Weights of a small GPT-style language model, trained from scratch on English Wikipedia.
Size: 5 heads of 32, vocabulary 4096.
MLP neurons of a small language model. Each row is named by its layer, matrix (up: input weights; down: output weights) and neuron, and shows model dimensions 0-95. Each number is 128 + 24 x the weight over its row's rms, rounded and kept within 0 to 255. Numbers have three digits each.
After each neuron's rows, "fires on" lists the tokens most often at its 100 highest values on Wikipedia text that the model never trained on.

L5.up639:125142154089103126154089117136140123150113143182144113168093196148092160104119132143120112140131107141124158123140118136093054127143139141116103143123137107127138096134113126134160135151147132103134137090172126112110173092144168141120116104172108154134157139117099122135163131161133091144
L5.down639:131063144125107101124139085138141133138164125143151106169108159120099132134112085117141156109120083155159128164118147102137098147153141161128111154094139149144107082148171157147128094165158188096148094109133126108124136121123141120121097122137110118131150115149121112138127109110151129123
fires on: "c", "t", "ut", " Original", "te", "pr"

L4.up610:119117115138086099125081125140104083125134138135153110101107133088101127178107136148099119097126142142136094117139144088102069133108129144124162132148149117110151160145124115138124144119172139121129139155131109138073119112125109098169130100145128141118137109147154135155132131151136109155
L4.down610:105134118102182104129096103159126115111126161154114120091112136098120121107101127112132117119125123183152115137110174125137096150094114204109118156113155152108105093102096113111140114110150118137106104089183139174164114135129164113169140141142134156151142088156088114165090124099105127100
fires on: "c", "it", "les", "ric"

L4.up181:159134147141130150111126178120088125139089182096139110095143109117134133144171167131094138160091114089135132137115123130112132152129145115134121150150084147158145139133111093129192146150096121173129120154154112145100130137087137103138115132160102154149155102112136148142112158123106117132
L4.down181:138152125156150145109124093103148144130161122124099158115146173134149070090099109153153142128145124128176119106146131129142104125101121097115134147142121115162158109137092108111164124128164167105095101121063156089124105094164133111139154131147116120119116109102107091147125111125136134125
fires on: "im", "it", "at", "ro", "th", "ot"

L4.up228:098128146117154130156075149173120171126158192135106107106078073138152142119135123118194127128156133105170117133061132116111126128141162123098149104117147162091104105159124145133132157095155111152123087079133079144133090134149154133148130139137142142110117135093134160155130119126137102106
L4.down228:092109129101111129125145159155147100113120090139100189135140118152140141122135090148173172141132145133097122156133108132143171168159115139166099146132170143112086151123182114120119139156123103152119152096112180115106072111103126128160151128121091130130136097122139118099099114135132117165
fires on: " n", " m", " l", " it"

L5.up914:173150154151122118111164155096115128152152091115118140137103122167101154097098152145169128136105099126102091134111102144135105092138145110151145077141107124156118125123115092116125129126145137126154162103118105115176181190116126117095126107105099131122127109126103134147112166147092110134
L5.down914:119152135073151137201105136140092156134158126136110134097153122134134100142136126144140150115165125167149157114124129113105090094140122111115171116126132146090098103134089090098092137136121080121104125117194102129142121089173121111149158125134121119118161144098117137134172077100180129147
fires on: " be", " its", " is", " more", " part"

L5.up901:143122189127148128159098159160080099146132139100141122113120102123109144101130105158119125166113102095150087150116115101130175100171112111098098165140168114103129133123104109139081184120120092111136117091138127128151093126130111122106140135088092108145182098133145130159149121140126116164
L5.down901:102130071137123146109068126149146135167095152140146146150137097084106125074149145165143190144151136123139131122131104115113123133144091089119116118162110089136115139153098111171131144109164137115112106087093154135158141138116146138177144151133138145089121128171144185136139150138068117111
fires on: " the", " as", " J", "-", " m"

L4.up902:105084106100129130136128129116170081121098140131114094145152138154086128129185115136100122143177110131114132151147069135154130080118144108131110161159141163110102146137158129149126116096135188121132208140112168098133125106092103136099143119130111154115123088130115112111101127137135153176
L4.down902:152177133159087098100119093127125146133146125110158124178156115153113101153165151137118110126153136079129133161103171116138141111111141099126068118199134141123124113148129165126119124129109110114132123120162121168111119126150168091128112133095143154151099119132132159067083121139149127108
fires on: "p", " of", "ail", "est", " United", " al"

L4.up209:094074140158138128143125147095088097095131130137106157084120140138134092145122128122143153138116114145130099125143147158100098121132149120104173138156170119122117123127153168117107135142118106147168132127163093105143155113121133126123146106113097145132180118142132098210122084133087135132
L4.down209:131148142134102111157137098161159143154122149096107122140160075119085143146134154133116091102121127143154143142162092076111128129114102129136150134141094137111126101130110106088085136103083138119103130138131162119161102143145145152142099148130127154167144107125134147117180135128117107112
fires on: "-", "ing"

L4.up18:148108131120091136154121166134135117132136117121077124152121110123145113135126147096136114118052141111144178093087131119183149121118101148131110196103127111105171146132118170136105143077133129163136149179131118160095111145159120136110121131123088160084124130128175136119091150101093149127
L4.down18:083141113102119125144162120104092163117146120133139132081094175092111108172114094140122155109105150102125151136144086147138094158180148135125143103132147127154137113148132101120127157167137118081101096114132179138127127120123136132120124128159140143152121092099167150118052122117147119143
fires on: "erv", "===", "g", "==", " associ", "u"

L5.up442:151104125145128132080111131104163122129137170148114115155115130150149153115140103114140111104129092098128137131119152108121086105086111100100118138095108149128161108148105118134130106143143126160115147184159155123106103128126083136146124109135178141154065165141131117116142155098156097143
L5.down442:083108146155142113143155151118138118105150158124156080136144147084163097110105099120167118083148190113101103127122149126119119105166106123092098155142148141135139166154121095097137102152148136105121138130132080068103100128115153128119154135141125163144134149066156149149112134163131113114
fires on: "r", " Ch", " Form", " bel", " St"

L4.up330:064152166131129128147146162130153108152126124148094110116129145133111141150121160117128126120121167124130154075120110109112135113131116069119163107091161081145120116139111203140086115125134135188134095155096133106109148121128126121147134144118089111134101162127164164138164095144116188118
L4.down330:123125125120137122187150125113120149089142143149136092118130087074185129091131132123115139113125189138115157167123163121116113151137150117137119122125145114131133117150102082145095115110138150118135104158141100166116149111122137102171139143173151120125132115130109153104133156073143143130
fires on: " p", "P", "p", "-p", "==P", " rep"

L4.up604:112149127129158136139101120120172150129114127065096069150126169140133111105121117121109122129150120131154094120105094171138077143119109096139162149157145143151138134182141112099137134154080115144123126133174143105123135094121110105129126118141145137175093141112117131082105130129150110114
L4.down604:133104126174119091168123131115126102149148095132094131137114148140113109160158111117121122085170153127149105109117075154102102136129115111133111135143129121127117088160150104166094141111126127140112106112085135146104110099150149181154110134164165135132102111162116130145135135098124123106
fires on: " on", " and", "o", " Hot", " International"

L5.up489:111127089123103112130152135147076155153086098109128163134146147114195119150139091150169098132148061120150133118080133138116135136102150112117104144131141146158145105150147100140119173125119144058140121122180136108107132127132090118096111122129085129129092101151138074119160114139104140115
L5.down489:162129146097116117148148146137133122124109147157136116172137142114122133129122131085130188129155113111161174142124131103142118127127124106147147089142144134145126164158138148098144121111176146146074114129121156123127161112134166104139088146079126133134184110118132153113144146100118158160
fires on: "u", "r", "g", "h", "ik", "v"

L4.up777:051139170155077164161127126114139151131139151151143118122138132096124109104133122139116142120123074133134132130107142102158132123112146119094177175151130120124137124078111132122141174130156145141122128164166178131153152100192110117128133135108144149082156134097125148108147145129098108125
L4.down777:157143107095142111154144108123107131085124145145065129149107102159106112195138163093144126087113141141097158137148127123122101126125127135187102107089113139113143123137094172132132107105134114130128145114152118117139142145095134128132098121090112132148118162179141116151139098139144139126
fires on: "s", ":", " was", "ed", " place", "istory"

L4.up658:145144112183159101160104119115148096115143116151112124137093142121150129136128117111145107116107145141147150152099132117122178110123117179166125149134127132136092148157136136157152088155117116117086133137103128123176117105088111131131094089140180186141117121142135109098139132119131147147
L4.down658:139143110104159122082127170105160111093124134130159094138130110070125157138172155115123136150127131135146154127155117119125160123129123124114123086119150159135151153075114118136127128121097117135153125154129108122093163163150115159119121141102054125162103112129158089178143141117107167147
fires on: " |", "ov", "oon", "os", "ob"

L5.up826:130104153133162140152151145145120152149142099128135102135161125116150124202117156115152135085098112153102135138124145090100115140143145130110138167139129127101123119161102119121171158143123120092179124140145099136086173154153129126111126075152115141165113136116130121089124155089064122132
L5.down826:183154129131137118102119085133151120123108113149138110113136108109126139132112156088121108107181120117201101185119128128138112120128122131138107116094109124099124126103064118121099134113117117101127161134079130153105148133128154131120134120131137102108111110105109104165128223149132135100
fires on: "or", "ing", "i", "in", "ive", "y"

L4.up350:111123154125164092125149120161141124146097136136145102151103102150119086106161168156110127127153114108136127140133085107122106100120091109149145135119102148103157154151131129139131136083111124106098150181117143118112130121084147138158153110130069081129090141125141099102143161117146124188
L4.down350:188141120139112171115131095080131123132136125123122100107175188150118143127131109119132166109108149149119145170127105122108129105137133113143121134113143150140115096123093133138152152141131106132135144101101158126108125136133123102120111124122123088093154132179152154146133066171115089126
fires on: "p", "im", "g", "op", "am"

L5.up445:133147159102138180155118177123117096144173128130108069145126125138129129094116120156114142174134110111140094141158118123120115132116140125119128151136126161107146143111102145149112140119135108104106124108215111129127116166094124127145143171077135123105122120070085151042168159107108122147
L5.down445:113141147134137120139134111111111120163173140122173119132106103134084152122143120108129161147104154106137158149093142114158097156110121128126126119108102168136140150095062137128087125146121111119176130127132095171137099140112130091103108170136094116151133130098136146113134114109129134222
fires on: " F", " U", " M", " A", " L", " E"

L5.up847:132111127154147130102134119124133086151120133147120139131144108128127127134134114129162068150159136158151125132144126089075149105147160076155124100134122117143159133131140134149108111174117170126137152148124148132159143122162120122114161063140124146084132100135137126132130170120154166137
L5.down847:116122129124119110116155145129159127134101163129117112128123149149160119124123093131101105100124141115133118156119105128110144115125127119131141142118189141141144141164184131192144110118160097104133130130127071117111093100092118095169125097087078129153131179112115140127143112134133133161
fires on: "ce", "f", " mon", " her", " German", "ail"

L5.up897:127125140127113143140159163158119094100108135120116120128157127106112116119162121091139144153141088132182148126132126122143153113079133108104113129137067148116125118115138106077081139138173155140149138164137126139125131096080111096133106143128097138153137122106114133170137111173107107143
L5.down897:146112090131149151092125155121094173139146143099117138117131128156130105116121128143102136133121133125135107149085119113137145157134094127106110125113157175132142108139150135130144130153127149124082105167126092123091152105135127176143123155109142118066136120143138174148100153154092130082
fires on: " and", " she", " but", "on"

L4.up75:128105149126172133154139076150136143141156143123113107094130103137114081157111120148122102157101101162134153100152144132112143113115086154108132134128168115146127097114070141150145159148110122147183115136117153082129146107110163114110108140124142131107138118106142112120111157106163155057
L4.down75:130131097171151119111145092116116109106098149119163139113122087135099116125097127110134166125109115083119121142124128126135150123152134155127124146143106153099100142129146142082089154133180100146112131142129123169136144145114178141061195099138133134105103167156118129130125124146114124162
fires on: "a", "ion", "or", "e", "o", "n"

L5.up439:116116137132126179138096155137134166131129134117145122112099170130151053140150150139126132097092166132158102161125120100143063130166073116133173122119149113132153082118121145127168124149126125110100132120129126144082131102162173148128142124139105191109107130155105116134139102115100118089
L5.down439:175089134119147132124103150115171099141142091151139140128155183123101121129100129125125115136150130122137122115141111123105128176117158110130129145138141143127119146104139096082110138127132144106127110118154107144113173144143140104083145160171127110143092127168183107140139140121084124122
fires on: " the", "t", " a", "c", "a"

L4.up871:111098123121146117111127143123127113156118146121099111126081125150149115142159175080111129187098140088068143126128133152132083130109153118117143127069129081158111132115098099105123096128133132158166114154113121127112143118085158148147108108088100180119191163121134106115119139136126137143
L4.down871:142141133130098150102101117141136124153140112085131129120120175135164173102133131153138110119142173137158152149109096134125139124156126162077115114117112134119132147180137149117111154101149116111162110116143146094106147135197090088117112130157110091116122190154121110120119106132140133126
fires on: "l", "al", " s", " a", "as", "a"

L4.up145:159121144155149128162123153186132147130158149134126130115145083143167153144130140084135137222128130131152133078111105128148121159138114161127145102131095086131141103074139107109116156063146095106130106168067136125161115151117120135141112090099146117120126101107106140136120154094089111165
L4.down145:120164138174127131181155136137114119116105097137126107138106135144141113151105096141114161137165133103132140149134110128162083109124104143114108149172088115105149127143172133126161105153130112179115141145118141118123146123149098132138092116126081117169157113152155113133163125108112135127
fires on: "or", " girl", " work", "4", "ri", "ak"

L5.up527:098147149132135106141108140126103100137166078092168127113151120140192127152104150144133136137125108114132153107146114107153131107080072116113123117113074124147137105139126122114127145146088086160198107126085185134122078134128110111122091129104137133138152107112131134149149125092153129132
L5.down527:140128129118112117109152149132118118086196096120138124142097105166111110111071142173161142134136175133143112133154111146155131169115095105127131101099121143105123135179126144099129117103106115126126120151124125098076142151094084160153120138127098132158141140106182136136137109113122128146
fires on: " as", "w"

L5.up518:140146112093103153109155154132133103152114142095162117150128110107120108113153126104129092163142168123111153085159080169096147132130123132125104178098172120134155117090091078133106146125110134108139121150104159160139100104128152116130088143155123129124153131147108079123138118162158117156
L5.down518:113117160141085145187126124111104161133094148129166165125141138169110111121110107144095165131141129174142146129136115150133116120146161149124157159086130115112165124082138141129118152140175130123130122099094182122110147134099120113139104110141125100148143082170087116105147104125148100078
fires on: "t", "ig", "c", "p", "n"

L5.up916:105144136143111152179119111121168089110087154126091143115150108129152183139144134133153155120132137112091102121106126075176118112113124124141178166120150127139111147097105135152155166148103105119145138111116139111092132104126152137106130099141123118171105169161130142122122132075143142135
L5.down916:117106131118134099151122137147141110087114071150098142144116074129119142109149124107133133099158143151165125102160136157112166139114127085130111128143135119149125116159122146119067135071148138157101113132107157148144142125123073154117148119150114115117142145153108109100170125110124133145
fires on: "ing", "on", "y", " c", "ust", "ou"

L4.up437:118153153128152109163119157164118145079146149116141114124167134124090085132177091118088130110120108143139134087114120141120123119122135135084159128145070114137136100138137157112154148135152154135091155132107126134123161081135135119109140142168143123139126136063154093165091089130130092148
L4.down437:095162097096144109175136165143096180121153133162149100140144147121119121143159159077099141103136096089179170137121089118117098140133123142123092135127112183120154145116138141113161136124153151142122110132167066104143150134116098149158179163136108151153113126109117123153134134143107122125
fires on: "ar", "or", "u", "h", "t"

L4.up244:113128142136154086167122088116175108127137144136117110101114117135146117128109147114171115177132101144136154144091119163087107106075125130098111174145091157125125114162130151139144097132107161127124157168120074152132101164140108140163124132148111126129094139132132104136124107122104134147
L4.down244:111116139117109139135127108127108122143104157129142145095128163165159138147128126119113125064141104147097176153106143118148101127095130101140146162154115124105098140183149156106099107121099189135110111173151123142092085160131150175172139118148115123116123140136181135138106127133099161092
fires on: " R", " G", " C", " V", " M", " D."

L5.up261:083117120128126144137137165117122131138171148102105091143139121114095160166088137106142123111143071098123151131128131109096125145136180122092140119093124101108148127172137143115169151084129165119128108140147132130115091133162130110107125140116102175183130147155120139133121104129130130157
L5.down261:138113140144133115140111117086155123148122126132111144137122126148139128127135121162168095133178089077111103168121121145094113108116135151200116108133105119128140109110154138119149133107165167122167093139113134111173138128116101132132165102114134119168119144101144120132098152104105110149
fires on: " G", " g", "Z"

L4.up387:141116096145131169124155132104164144134130140147090165119112087108095141154160136144116183128114113148057141142118124082120088141167154165149113119118154150136123168132149136118096136071147082113099123141159162084166152095087077145131126115134140136129139171144166155122117145117166134129
L4.down387:155118154123125129127097151114079087133157177072148075136128175116139123137122134125151088091138104105156119133127111083143113090136123125093143169165105103079134152137104171093093134133135114151125120116117071100127139115162112122126153134133147126146156120133107092132127105167098113130
fires on: "c", "l", "ul", "at", " to", "m"

L5.up627:064136173112093129147128165132136161143114110141185127138131118128128121104131163129129142133107078132141114095090135116148125112134119112173141094088131150126065109134080115087113142129146113100153119106116096138142121180107085119176138060115123097114127105133134138159115116165164101136
L5.down627:079136091179126126162124161160149108139138148097135166159108143098160084113112127125138143133133098117123102141087115120149117125109128121149136180136118145124095115133083070125180126095138140131129126112151095129160133176110127143123117121105129111146140156139125152112160126165119144153
fires on: " |", " called", "ode:", " as", "amed", "led"

L4.up349:097134122069120119140080113123124173082118128148112154173182159120138115142117120154111106158134117171146106093143112159132083165116119131134177088115110140128156138107101105112117070167104128101147162102139129077097134142140135107112104120149138124078155134115150129121165103099119142145
L4.down349:149110131133109147176158120100163150137159127113142146090107089101120115119135130084113127112185138129111167142124125124138174111204148122089103130174151111107113091137124123115145120127134080104143104135153118121135118143126120123132129143125167158104094127114106130122135127131159095100
fires on: "p", "le", "n", "ist", "ol", "8"

L5.up392:121140136134120124165095130113119111153109084114171134139133126105165123157116098116111125116091106143125158118163095157149098133151144122112116163064152146107100107140176120111080099128169160156119114130119143088134111155151150131102108130113137157149083098139126121089117140150098150095
L5.down392:153104160183146140127137171136155158139103126137125102139118129154104142118130139090130119124092152135133113142147130124113120129154187128154134120177103120157090136086116148118094154183143164137090146099139157126082135144099126115156148149157101143086160157166122131091146109110132123091
fires on: " |", "°", "|", "an", "or"

L5.up591:100164138125112176082125118113096137110186131071122126105122127123126105140114136089148088104126130161135151103089114111115172131114116128130123091133106140131135172174156096093182130118125144158112160125121086122123141100124124115088113105137145125168149120150097183143143179127141115111
L5.down591:125112133117090130169117163095153110091101142122108156108139171129158119148068145165154115154158107138166118134118134137080101152108139121149097128124107161105108093134144158112109119133149148055102127132126158129159108110119107128145103152160139111139115109165164130113135091115116137124
fires on: ",", ":", " –", ";", "i,", " as"

L4.up546:178148159125178135086109103149111125142118153108095111094129079150182136162175131118126150114115115120128137142145113133139149126128156152143118143160111152089154083105136104155108142130081163154145133120093133150113093128139147139137137102113098123144129157107094110155139123110151160112
L4.down546:136167101133102077113090117148135144136132098090133118140117101138147143107089122111134105102157187110162108151149128136068105126122137134131143169153165155099145102110135097121135092181137148140129139096117118080112105159140110162153093181108112112139128183154104123120096126108137146171
fires on: " h", "th", "av", " hous", "it", "h"

L5.up300:113122115106111121153144124120110142121132116138120106074133120124140153116180118132132137136133065180166129147109105108161084139116104119145157100117083139114124116101132099113173123159109155141150116140129163164092094142115127150163117141120117108119155210143132116108126159134149134133
L5.down300:091143136152135131132114173159147146090120135087169098172126166139133115152164148109114115102077182135141115139139127143065134147128140135107132177117138111151165126117141110097131101133104121138100146109167125121109097125125147145136117108131096133139122105131139155189102101154133156110
fires on: " a", " and", "rap", "al"

L4.up558:117086112091126171139101147102114122154114086128119171159140129140132119162111133150172124137137173154084119108146129176158118087134132144128118207106145150184144103127099133107136119132126098143118126100125151113120151133100125141119102122105156154109137134128098143109144166147107161110
L4.down558:120100153134156153080093119153133123105139164125095111102118146133161135106114096124117116143133111083125161119146173139130135139128117143119172090138065075087134110125123148138135122087151126106103139162153145154128221113160123109145122118146137107107142125135183112145124166145122113130
fires on: "\n", " |", "|", " this", " by", "ater"

L4.up890:137123107156151141167108134133108110144128112127130144159147151121107068146119156153149118121056127136124131084165097103118087129165157128125087137090163124107165112126128108088092118107162145123159157132119162130094112149157107109115122113115092124161166101136140122139112158132144118119
L4.down890:181144112112127142169134139166093115142159095183109172142116187169134122129159093102133118114130175131130170124134123125107130118110127127141118104111119115125119170109150182097060103136110142121113155099111138131155085098140160126114147113162111147142102118106152108139126105200110108138
fires on: "c", "anc", "gl", "writ", "it"

L4.up219:138134104121110126147158106135101118117152109205087111117144125152139124119129119140139116081099100167151166149119105136109118138107159092152102153157130108168131088123118117127098088124106104129145120122134164106111142103095137147131156107154114138200088107141126106130107128112142116107
L4.down219:137125118159168163120136154144126146127124149154112097105130130134127144137158127116110117144077142100089106142111094161189164118135162093159138118134099111089157155079154177136127136103115147146104120150107174161161129141104112162128089113120078122130089117138134128139152129148098152151
fires on: "b", "og", "i", "ig", "u", "g"

L4.up400:105151190155156133193122120123110099142159134151103146100150106155130156185151173100100131096084140155111100173113109114123087122138134112121144157114125130106136170102123143112140143138113110150191143141129122111164125120159142130112148112127125105131103113141137141129148129121111133089
L4.down400:066106098085121144110133108148158138142135135125149156093135187156151150124121106131109102145147106116175104106128107119121127112064152089182129118170132106128120125149143146138135115134148137147128106082102098147171130118162185093103111132101078105117140115118135102133123082126140093121
fires on: "er", "e", "y", "ing", " 13", "ress"

L4.up512:095131152148103106110162117122134106169123120099133161116109147185136078119148171143142098101140114137140150159140129115133135071104106130115150149096106153106134150125128133123102177171111121097171109116105138111111120100124120129099093130141180173156113118109149180162102145119113145119
L4.down512:155120139101109126126093086156143113140126104145113083135128142129175144115091110088142129116170122120124145142126122118130165142176124161104120107169115107150117131109142115126121109078137152137174113154115154095097121152101114121115162173173094099160147100131141156114096106108122149105
fires on: " d", " as", " other", " dr", " 2", "1"

L4.up912:099092147139159127114129144107137139127148154094110112144126138157149127153166161093116103153130143129134174119124145108130132149114109145112128128120154072087122104166129070121097118136079086114140133144072144153101075153123156166132113062123170167115148170098139124130117155123093150163
L4.down912:110117093095147101127110123125151155187139113095122107113100120115152126144133111134158074127148098108135070155119118089122131145081143112106108154133102142142086148111069137106156144112135139176119149127125088108117145087145159143118153135143130073109142138108128140116142133182129106123
fires on: "n", " gr", " qu", "r", "l", "0"

L5.up747:090135097083117102143111115130152143091085086159153135126123109148127126112133153105156140132150117166173118125114062092115119156157119138147104118123132120180112167142144179119195131153145123128118083127155090121121100126119120120119111109114096110147137143136143136140101113117094129129
L5.down747:161160099095126142138090115114188126122091077145133114111124118139112131093139095122131127124141091131160153107164095113127138139178138161114121113145163137158117147139157194128138114133139117105074150108146112129115110121144088133092124127135116096082130173129105096125101089144127106142
fires on: " a", " ref", " ord", " suff", " his", " off"

L4.up6:123118163119138117153094128138122163101133126073121118169154072144115124145156122148119137155094142161114123131128165140098101120122138124126127146145143124097155084129161093110174143170109164130115181106141098113138122144135161125145094124137166138097087129135171131106119108114176141113
L4.down6:140113157125134124165113118089135149093143056116113167113088097149073118152094141096168129116132156158164146138116163142139146125138137093132134131158171110120106143146126127136186165135118127117149165119085141103114116117101137129155123176108139106099181176138108106093126139140118137145
fires on: " and", "e", "o", " list", "all"

L5.up956:124113128116149091123141137147129118112147137154063100127094137109177092204150126107147130148097151121117162115121145068112083131137123132114149173095166164105104152164145155149114098101121101120169135100105134117152114129148133118093089137181093135121106132163112130147138121110136120122
L5.down956:158143118145127093104131121145144117159131110148091123118160121125116105136081140126116114107128171159139111164180098111114144088124066159151135137147161139149121135101133135153126145174152122098132122117133097132119140094135143153152165165083156170111134133115103133118095111126148091091
fires on: "l", " a", "is", " than", "a"

L4.up198:161134136130113142122135085113159139112108128124132162141146100117080101130129116116163133136136091127103167123124105094154079150147122106155104141131110118118146111152150181190134164138127095133134110118130128110081128141122135152106104131129095126113124137125175107124208155112137159125
L4.down198:131115124112147135164116099101113100130135127136115117155095139141114137102082124093128146115128131118089130147116117148146122185144151193126160089119150188187139111078111101120148143130140136118121144111120145138089125104101165126108142159106089122131120157154093122136148130156126136125
fires on: "b", "c", "ent", "qu", "est", "e"

L4.up298:130135174165134171122083151121123169125137129134134122127150085149120128107129142203157141145152109130148121152133120121109118145146152111116143128131123134104169132144122109170085142093102154168090140133164113075104124140142086069103127081127101116117139100102114167146163182136140129167
L4.down298:164100147170116148161155146126105123121129113137106123113128112159173118124149109131137121100098142151110128145143148143105143148154174117081139137066111120103094153133156147179162083145102105162131157123102104151154072153147118145149148130082154089126162096106097148124141104125146116082
fires on: " is", " was", " ISBN", "ella", "ia", ":"

L4.up258:119127168137116111096175183175143137151073130159101137114122136148130141152115164105133099143120110131141201122134111124109121110096171132139154133114151111155124144123122151100122135096111157139152134145119151160131140187125124123119131070148136113140120160174129125137148104116130130092
L4.down258:162132118148184116158140105137110139154177125105159166174151114142152118122114121173140171152143144099171103135120157119126141111108152097134130132138143115130107137115144142117129095112146121080097097121118090147124157130096121127107133138125132157093129143130093083094109140136166108137
fires on: " an", " one", " |", " My"

L5.up159:147110144119130125129107125124149112134131127134123129128144133125147142091165137107130202054096103136151121133100118116149104102097130131114136145109109127099115132124146140109055137133174159136115169079100101148187134114137131131086132142110128120108107112118106169126134059145154149124
L5.down159:125136096118131146158154141113122105114089109127130120132109105125124123109114124112184101205139117102144152110140108165107187144106134135144132121112119122138113107109123113171171107118122152080115092152159142137126178170148135130146176133137121127117132123115162085104150164132130141134
fires on: " and", " the", "\n"

L5.up906:151103122116130149080121108139125138134140090142116154137151106093108122086107128163077125124139102141148137111100115115140176142155118142143175127089140125130117147105107127131130127120112130147151076123168093089145126119145064136175137138116111160136135175140133119148143162121115169134
L5.down906:119121144125095118128137126126124109126114134091122140179198155141155069113105154137108097119159129118140115099176118102175158112130111096127153123139110111100072114139165119148166153117124120173112123150152120173152121075120179124169149139138105103124138145109141121134152096114117138126
fires on: " an", " he", " it", " inc"

L4.up760:119130104145160135123106146163134145095150106155101147107109111104148134100142114166161170132117110145135144127174151124100128171150142147121164133098167137126144106177142151154155112139113092128123085122116110134107116095123144132166130094056108147122117105135151143118151127103119132121
L4.down760:179140112097127162127133136103111131150113178096109131153120098156146152181104173103135109107169160121129114131121072130100149108129114142127109146130172106093114128104149159117108171121143116130105159111103117080166134159119121086159107174122163126143128138101093144138141113139148104102
fires on: " m", " with", " as", " by", "ing"

L5.up813:109105171096133157131097130132129120138112111170133118179160109142123136115172115141129166115090112124072130159105089084126101126087156092107152104129161104124114134112136145147119163119119077138094125136128094151068171148114178127110167099149118101172119114164135137124129140123117139140
L5.down813:097134133135119127135109121100145120173096136165165128091137113137096181121161139147141126148134173124112116125117109153119130123112136095154105111123073126108107105126124146098106119159128165082122126137120137151156109131134138139130132123134143123136138138137136130113177132129157132127
fires on: " C", " c", "at", "s", "ed", "\n"

L4.up141:155094135123157102133137165136146133121180101130131169147085138116080088149106128115117127122136125105119135113174106084106150136110111139143115167141119058104196122082149170093120128178152117119131131118113127134157144126127117087106116117071129131150108147156152130165121149134106086149
L4.down141:092067150119122113132130117165136129142154111104098130139134126127120151085101150174137135112200121146086094094143136118120142098105116135138128112118124121107114151091148147129115160128156159106172126106099152109110097168096129115128107127123085055101121162125164123155151122124118110161
fires on: "%", "0", "1", "3", "5", "4"

L5.up577:107141144157075118118110142104118175093163135149109118107126153161111124087098106140118127168120153141124130104158137118138130170101172108114136159089118114143133120114086125114138130097146117155127109140060147120105133105130100118149115114131128127163128166194088124138138140110159134078
L5.down577:130114128097160110182123129114100094121094120160130125130103116126158127088129113136113117149107118178147114148122100173120159163147123129118130137160132126128105096169132140142156121165132143145144128109156083125110146154129171062128137103144108132144123182093113091141133111154140118092
fires on: " one", " some", " each", " never", " another", " an"

L5.up762:162182118124149126111104154134132144137136112094054138132129097121107150109173144088131102123098116151163133094144127134141122165108115130099145121160083175121114089096138139112118117138116174131143087130117144092125126129100137145122098132155155166135150152100128146101097172122138080140
L5.down762:117124147162099125136139120107040162096124100126147121101156158120167113114112155128131148142171157088146124122121170131128128142165132137150128108140179117100129117136149121156091114110138105124108156130096112124134144073112099139148108145134123154130083141133144082167128129115104162094
fires on: "i", "ently", "u"

L4.up530:118133101108073085125105130125079158144132170145109153062144135140118143134133097124143120136111144136078136096103141155130125119098171122128138109188131128094099123105142153183149130136110101109122107126157128109092150071171115112120122125108109146155069099161134142145184126152120137113
L4.down530:107095084121114167156110150163113126155131118135136061130145127069106108122146138139126154097138147130166103173126153154150147157114118100105112127110150132165184137129117114164113125071133139126108149105131075095144069141115099123102146114113169125129125143121136138149137157152140138123
fires on: "ij", "ish", "est", "n", "iss", "c"